MLP neurons of a small language model. Each row is named by its layer, matrix (up: input weights) and neuron, and shows model dimensions 320-447. Each number is 128 + 32 x the weight over its row's rms, rounded and kept within 0 to 255. Numbers have three digits each.
After each neuron's rows, "fires after" lists the tokens most often just before its 100 highest values on Wikipedia text that the model never trained on.

L2.up1090:109131151093146127124162144141157162130077071147120062175143149073102101210118124132112125086147139151130096127149168184170099117136155122154098124097129108149128142093133163134137082163149045079130145138100140118131091129131151170220117124157087097132103139091164131098031174162132112137093137106079102169146136145164168068096078147090102115022084125114135092066137120142174072041123
fires after: "1", "2", "\n"

L2.up1158:077102190145123133192113149082119168113135092145150091137097091151080172071158161189154059132107150085183130092122058095175097136137089106150151116159112139125132136153169151117099149128089163127140098162120193105150144128130120126142123059115104090164106142174124080090078120142175127107177139165086095172129143158105148103179135079101169097096158082177110111087107133100108090074121
fires after: "1", ",", " "

L3.up447:117186146112164138165224160139139145079159119078147123152121203138133094130116156162069225062139126136150127153085131134108109109119105255083114131098100129184074119128128114098134158049084152146127118091079132114130131104114110142146157135148122134125112072137136175133124102127145140145143146093134121127146091154118069149145148131109132141132127090137115081171147040092113193199138
fires after: " |", ")", " =", " —", " |  |"

L3.up1351:130179166116130104100102079134118130157162123153111109092136142159111138196139155100142107152123178159168177153144097163150141164155131141177128147219136176148135154152146165156158172136109148036094181121110132099156139136155110132153110120118114104097229127049143172115100152193175175107148143133119119117128133114103100139106125117174089167124123100107133141097109109159179121122179
fires after: "1", "2"

L2.up624:112107102197165147160170147161094189195119116101154189154117146110134123093094119168096131107090160133152068115117126181018080125165148105206113128113152118079123111139097144130115173079163042128150116116062202114165158118157110140170118106091121117125157129149090112129098128137142123156113170126059179116178086141150084097105152126119143151141104071150083142167139139081108120126111
fires after: "\n", "\n\n", "  -"

L3.up978:157131111108125100105170170088127145129135164104143124150143127125145188114118223184109201144182123111109130142108155146155083149110105135058136182170116158142114109134161190127122239081125031085104059080134172130121060121107119185151115125123134111147109094140149127128115125116138126137110121089164151147115115107103136172083110173161206154119124041135164158070076144134113159120086
fires after: "\n", "\n\n", "."

L2.up1804:193143146108119126134144079171131137108091154142138132074141181171086098202127153136140148176131121130137060145109094123160054165178172147035155122098122117057122113126098125119111118144050157130125159145161105120151083143075109114154120137140116166116161168151070114146083133154155105139184114102120125159151178096118168125102103115134112105114151092126106065147063158105153106045165
fires after: "2", "1"

L2.up1844:103136109086153091130115106186112131130134133162214195123126103111125117139152117091127122118108127172146102103117145115134169097114109181137146109145086112155155169127144149130127125133096106102106106110172125176144194107113085105095220077197094072140090118152110150166126090076123120091163134111076112123105164078134136145108195138102137156073136140117138093167139157137091134095137
fires after: "\n\n", "\n", " | \""

L2.up1345:049144129131149117142119104104109179122087113126124145128121197132090123122123176152123083086176153127135124117164115149126133161218126125119115109110118143135136160111092147128098135129108160109065163112107142136117131140172127106125169103025094120156118085110107114122102156143084138138115140161236148195149154151149091150148134132123126089054089114112106133108174144139127134147092
fires after: "\n", "2", "\n\n", "1"

L3.up1404:084153138163090089138114131098144174188128099162137136140116084137169054162106171071061184153142136113164120129128113164157137118099091125119192153105172118162125080135148176123143072075136044171169142143092132131123075096212116094168122059105123107080130083159134137095157179149128145141136115088110199135124101054164130104134119120116074155104119132082126010126176116092150158154125
fires after: "\n\n", "\n"

L2.up1110:095124113127135136139190134152157135121108148078149098112159112144134104122128064100124082133140165128194090177174085203065157134163157096189135103085118141156099045137124121166137080138125143145106136182124143153135159083114113101137135131129107108117185140205137104076164142131086146124122163147066151093126100145151077102123120109190180186147106111113149065138121136100166149122158
fires after: "\n", "\n\n", " |"

L3.up1581:083144117096143100139105078081111144066180108098076082159114174167099081141065131126120084083104123106121124120116156147093087130120124118198118157103103156090139118108127104101075106181196079097111160139083159110132145157163098151197121174064123106131106139099099082154044118117135130107124126096129137171128137147104169146102151124101109138123145201110108136119185138124117069034090
fires after: "2", "1"

L3.up62:144144067122155116229112159188120175156144055120129151129133133175114124092147106138070181150128118126169058145096157171126145139137137081114148163105091089202141133084091121132109141071123099072111147105000143144140090140107142159162131096130175118129122137176117124131162160118107079150144144119140118120114072103143090130090141161102084147109136067117154107106141111129150170097096
fires after: " |", "\n\n", " |  |", "ologist"

L3.up811:129052121121140070099114132193093166120070078129172115117086185143093164148120141120082112079089150136156137178147065162121098163079147155175112102188125111120148146101175106073149198153127116100106125106122094109162147152103122129094130148147145106185174120105118117134044160043059165092139106090097120150166117212143076235088167188144180082130126161163083104117154169226064074166110
fires after: "\n", "\n\n"

L2.up157:097145138108054107110122133047141124159168089168162065136091110133112052120170169143147096170168092087179137093144109107164120150117129083140138124095139141136063076155135115119171132162103149139125121090088153112107154154133110109140182120115114152133127164122171094130202143164133147150122138121095113067165118179151141096163133105148118186135107051114134135141113150106125113120136
fires after: "2", "1", ",", "–"

L3.up783:068092193095142132156158119159115136136205148134155124176096166099153198193134190155076112120076099073150164150140143136073114203146158126126152109164146150105168145172128126110175158152141111105121122173149100156165106123138108159191158124149088131090152149153124188050077108144101102140166173122155111126127182136199083134207118152117159098081112143172115146150129174128113112089181
fires after: "1", "2"

L2.up553:123127163132149114227110168166121160064163084135119142122139199137128154147137176103132136064191195146131146225141203193158100111154091082003118169130117139089136092149164102094165213057123103135093134149134136148119089078080088185129109155083143077112164074178097144108120144130139115123114178117155190105154148129142097156071096115139098178131113111135037129096132151148162166145109
fires after: "\n", "\n\n", "."

L2.up1641:087094120167149124186137184149122165136091093150137152132085075171161096117151211119118137085110097137149078112091142093092068144125166203095122130169160132104154066081145150147057172160104087179116039121113135093133250153124082141171135130102139062121186131153144168156131127112100138082110179122157111093155140083157153166153184053099138157117140156137060099164143145104131139100117
fires after: "\n\n", "\n"

L3.up631:120083123149155122175138070153110162123095076153139122085117134146120113215092173131065143120070071163158116132112138147119086182094073085116187143104136130199145065001116091106163186145106108131105124108156135207159197135177086143156130071127105087139136114134121131096110158103122173129118128074159123089157168139095112120133215161144119123174098169178119125106105147092125123122148
fires after: "\n\n", "\n"

L2.up1268:173099124110151103079138140159115124116122081166195104137138061110161120105162178095092151142135155129144130136131136140230143111161144084121111103138144156146149148130118125122125177063092055145112100153115133160191139132096029134068101107141124126145130068108165126096098130134106124116154142142160126151118192066155166191102108139139181122152087160102117119153098164169203119149118
fires after: "\n", "\n\n"

L3.up1069:030125107087154145130189130137108130147110134169126116156094123143127178099096172199108158118095083108094139198148136139057082134119124110120113202119102105085151125177136129133127188086121097106110156094147085134149114145129140134122170118084099099123161064156124143147134180126148093122112156139077169117173098140103080104145170125115126096142134097125104110089125113149139186095082
fires after: "\n\n", "\n", " |", " |  |", "."

L3.up823:147032106103154168200101176121098140128166143145105124129142131142127100103145075111115152098127155101171155184141128151071117082130135184138130110118092111113125085106111078162110129072174093143107133070136101158118097153123129079188059110099143135080093171174175126145150158122148081171125120081101122101139147141122125118164131128172175159166133126163185161086104159110088117147123
fires after: "\n\n", "\n", "."

L2.up622:057141106186173117201148068114102123134104141087112118161150136118141147203105155135105163077074119129160123045110133151141107098165075062134145119112133112170116147133135176103142154187130161108139111156154183136182199131158136126160151092120135077166124125111168119097126132142120197106147131111177099102145082120094141076095149157130155151153125168144137157117170170137104107085104
fires after: "\n\n", ".", "\n"

L2.up1847:119173124166181073098147073122129163154255187113127071110116126135128121149115154174218081123141120119162155149132014127174097144135109151084146078159134112116082153125125114145111159155149107124130188131116113169161144142120096092143118101112110107132123154133127110155145141131120193161098110078077113134143152133087164125087117064144099105107158054159128088082167101132168096151150
fires after: "1", "2"

L3.up1523:090150124094138141121074126134144129125166110142091103124105093149117125107173184163096123131146143124154142080112050064132113167135060110110243165209139128180145140141150150126127101075153110159178133093151131108152144142133059070097123125123125110065166167159163147118151087142152121126145141128125115139113110130168094077168086163131126154124136134140104145107135122106130119115215
fires after: " | ", "–", ",", "1", "; "

L3.up568:140131144123153140117130097152098149182160072162074171095124106127118116090077112094196098109135133109075121069124118150127111148106163103136116137139158092159141167075101123140102150157133105162117111116130178138183090164095100126083114148122120089112130145097125169224167121119127157111136133071146125130137070139110141145126088177146093122149112075169124103124049132083109134128138
fires after: "1", "2", "\n", " (P", ", The", " | F"

L3.up64:137174146110129139118095161179123165150137147157115138154169144123119103121151207224137138150137096118122145091133167178175126107097169069107146205092190106121152132157113144118135126075185113166098139099182124143143148104146118161125137101194039106151085142073139153146121178117114119080121171094142143112074143116120071157083193081160147118045091136218073080072100094147086128100089
fires after: "\n\n", "\n"

L2.up260:126135136176168126141095102135193142140129127181139148149109036104137076138124242102145176122132128086115129139148045127186103120175076161131175169159156100148151118121070102179098132063139132151098157109079125155127094073146074126156135156177085080104125093121153121145140148151116173117175159139182163118153173096098149122139138112150094175095122087110128079139119144117056159111156
fires after: "\n\n"

L3.up180:110161109168114183163115133121071116129131129129206134059089170154127156108140154144088129105112113144017139219178141139066105084136106151092122088122151110095124103163151040133127210091137069169074074161167125105110112135173142193103115122078123130138136120104160145144179145087100111089130114148110168122144101112100150108123075094141097126153158135137091111157122082104097154071154
fires after: "\n", "\n\n", " |"

L2.up1473:103105151103110147162139252140120166108117169107081173162144188166123127129174109131124137140120125104165106114112093181096124117118159159136156159131119112097112189168127125122141092138126151099131153085156123095151213138148092137175149146152089127135076154103128149118134167050135117126139133161112157120135129016167134078141212099130137145164137122147132135163164107136125104204087
fires after: "\n", "\" |", " |  |  |", ") |"

L3.up1756:206149139171121084127134102104103146197133087105133066146148115172175139126155175123144083110157159099103081094136172140084216156117098117138085161167091210080100190127116177119084149126079111118095159096106128091092125118143123115084102176110104065057109178083126172162115126122112158169129141140094181125131151146161131117114159123178164175139126176138083137125124142120127127116078
fires after: "2", "1"

L2.up508:113116125064120117131145129170109142167136127135153169175110156142127123118136180103008129095160148142118074119108120170109164136122120134137156160079138089172164108080111163092133082154189126111182099117168123133114106126116117157176128042154163106144128107204109161206103130106154112149128109073065095098146117085147118109045119129142112163136167100124144130115202160117139103132095
fires after: "\n\n", "\n", " |"

L3.up946:109152157132155111126111113157104171095093096133127153174147116187120153184100219100123087081148087136129163149137145183119129130104071056141108146138140152100117185154082081127051150147185153051100110110133124177104133120105104176106199156114106108097154132123129161092125137119152190168141139137094140117136145117150103154160088125131144127079150145149130103151138150144109104094192
fires after: "1", "2"

L2.up887:099112104188130159165123162120117124113087108127135116115143172164083094080103148093115044126105108086198124172134170159141083158100137085090245135085111068127168128034128097117123148143138105060143103156085124084108157157139114172141134120096153090110141079151123103078186148173125147111149190150117169096176132161083098115127118091114131146138126127117072146097151156099124125173113
fires after: "\n", "\n\n"

L2.up2018:171128159113067142103137153123129103138106172105137126083116147085146129041079148111207124123098142144128122107178166151141092084176175117089124097216072138120113144151075108075119114143103094123161093157136079158122096123146150135139154151154174158113137112132143104149112134089093158122105128048181121097147107105186159136157120161100103096097096045081150101117127119112103111096149
fires after: "0", "1", " | Apps | Goals", "; Apps; Goals", "3", "2"

L2.up618:080147117139143162125110170157104024154187137147182139168116140149026143115118255174099137092136084134133131118125107145128090083153113146137143147110127126101078113155098145128120215141135097131156145112150143104140156150113088141110173115112072114080140107181118125150118147075145097127173143080197138139114120106160143183082065140138122063139109151137154107087110086112100189097137
fires after: "\n", "\n\n"

L3.up1021:108147120126187201185196137175121169173117128132123154155111118120159126122126108177145179125154117133173101192129165167046103120210081164089137121148068118116168114152046133097123169090141084121132054138152125138114137162102115094128184112112095128155131069147132135166150112111148099156089100157119139120165099160129102102143124151134092142111154103094085108104156087131134135123137
fires after: " |", " |  |", "\n\n", ") |"

L3.up1307:137070150083139131122116158172170128108124132129134107164124112124098122151090128073126129056196098133177172190158068128170150151126082113173124137080110129162152146136135173099156142120107156125116079111130111140095137126101103086081116131113136092160152087091160184093102125032106137103138114142170077175130115117197135231162189128184171120094142119102091095121136174097091083138125
fires after: "\n", "\n\n"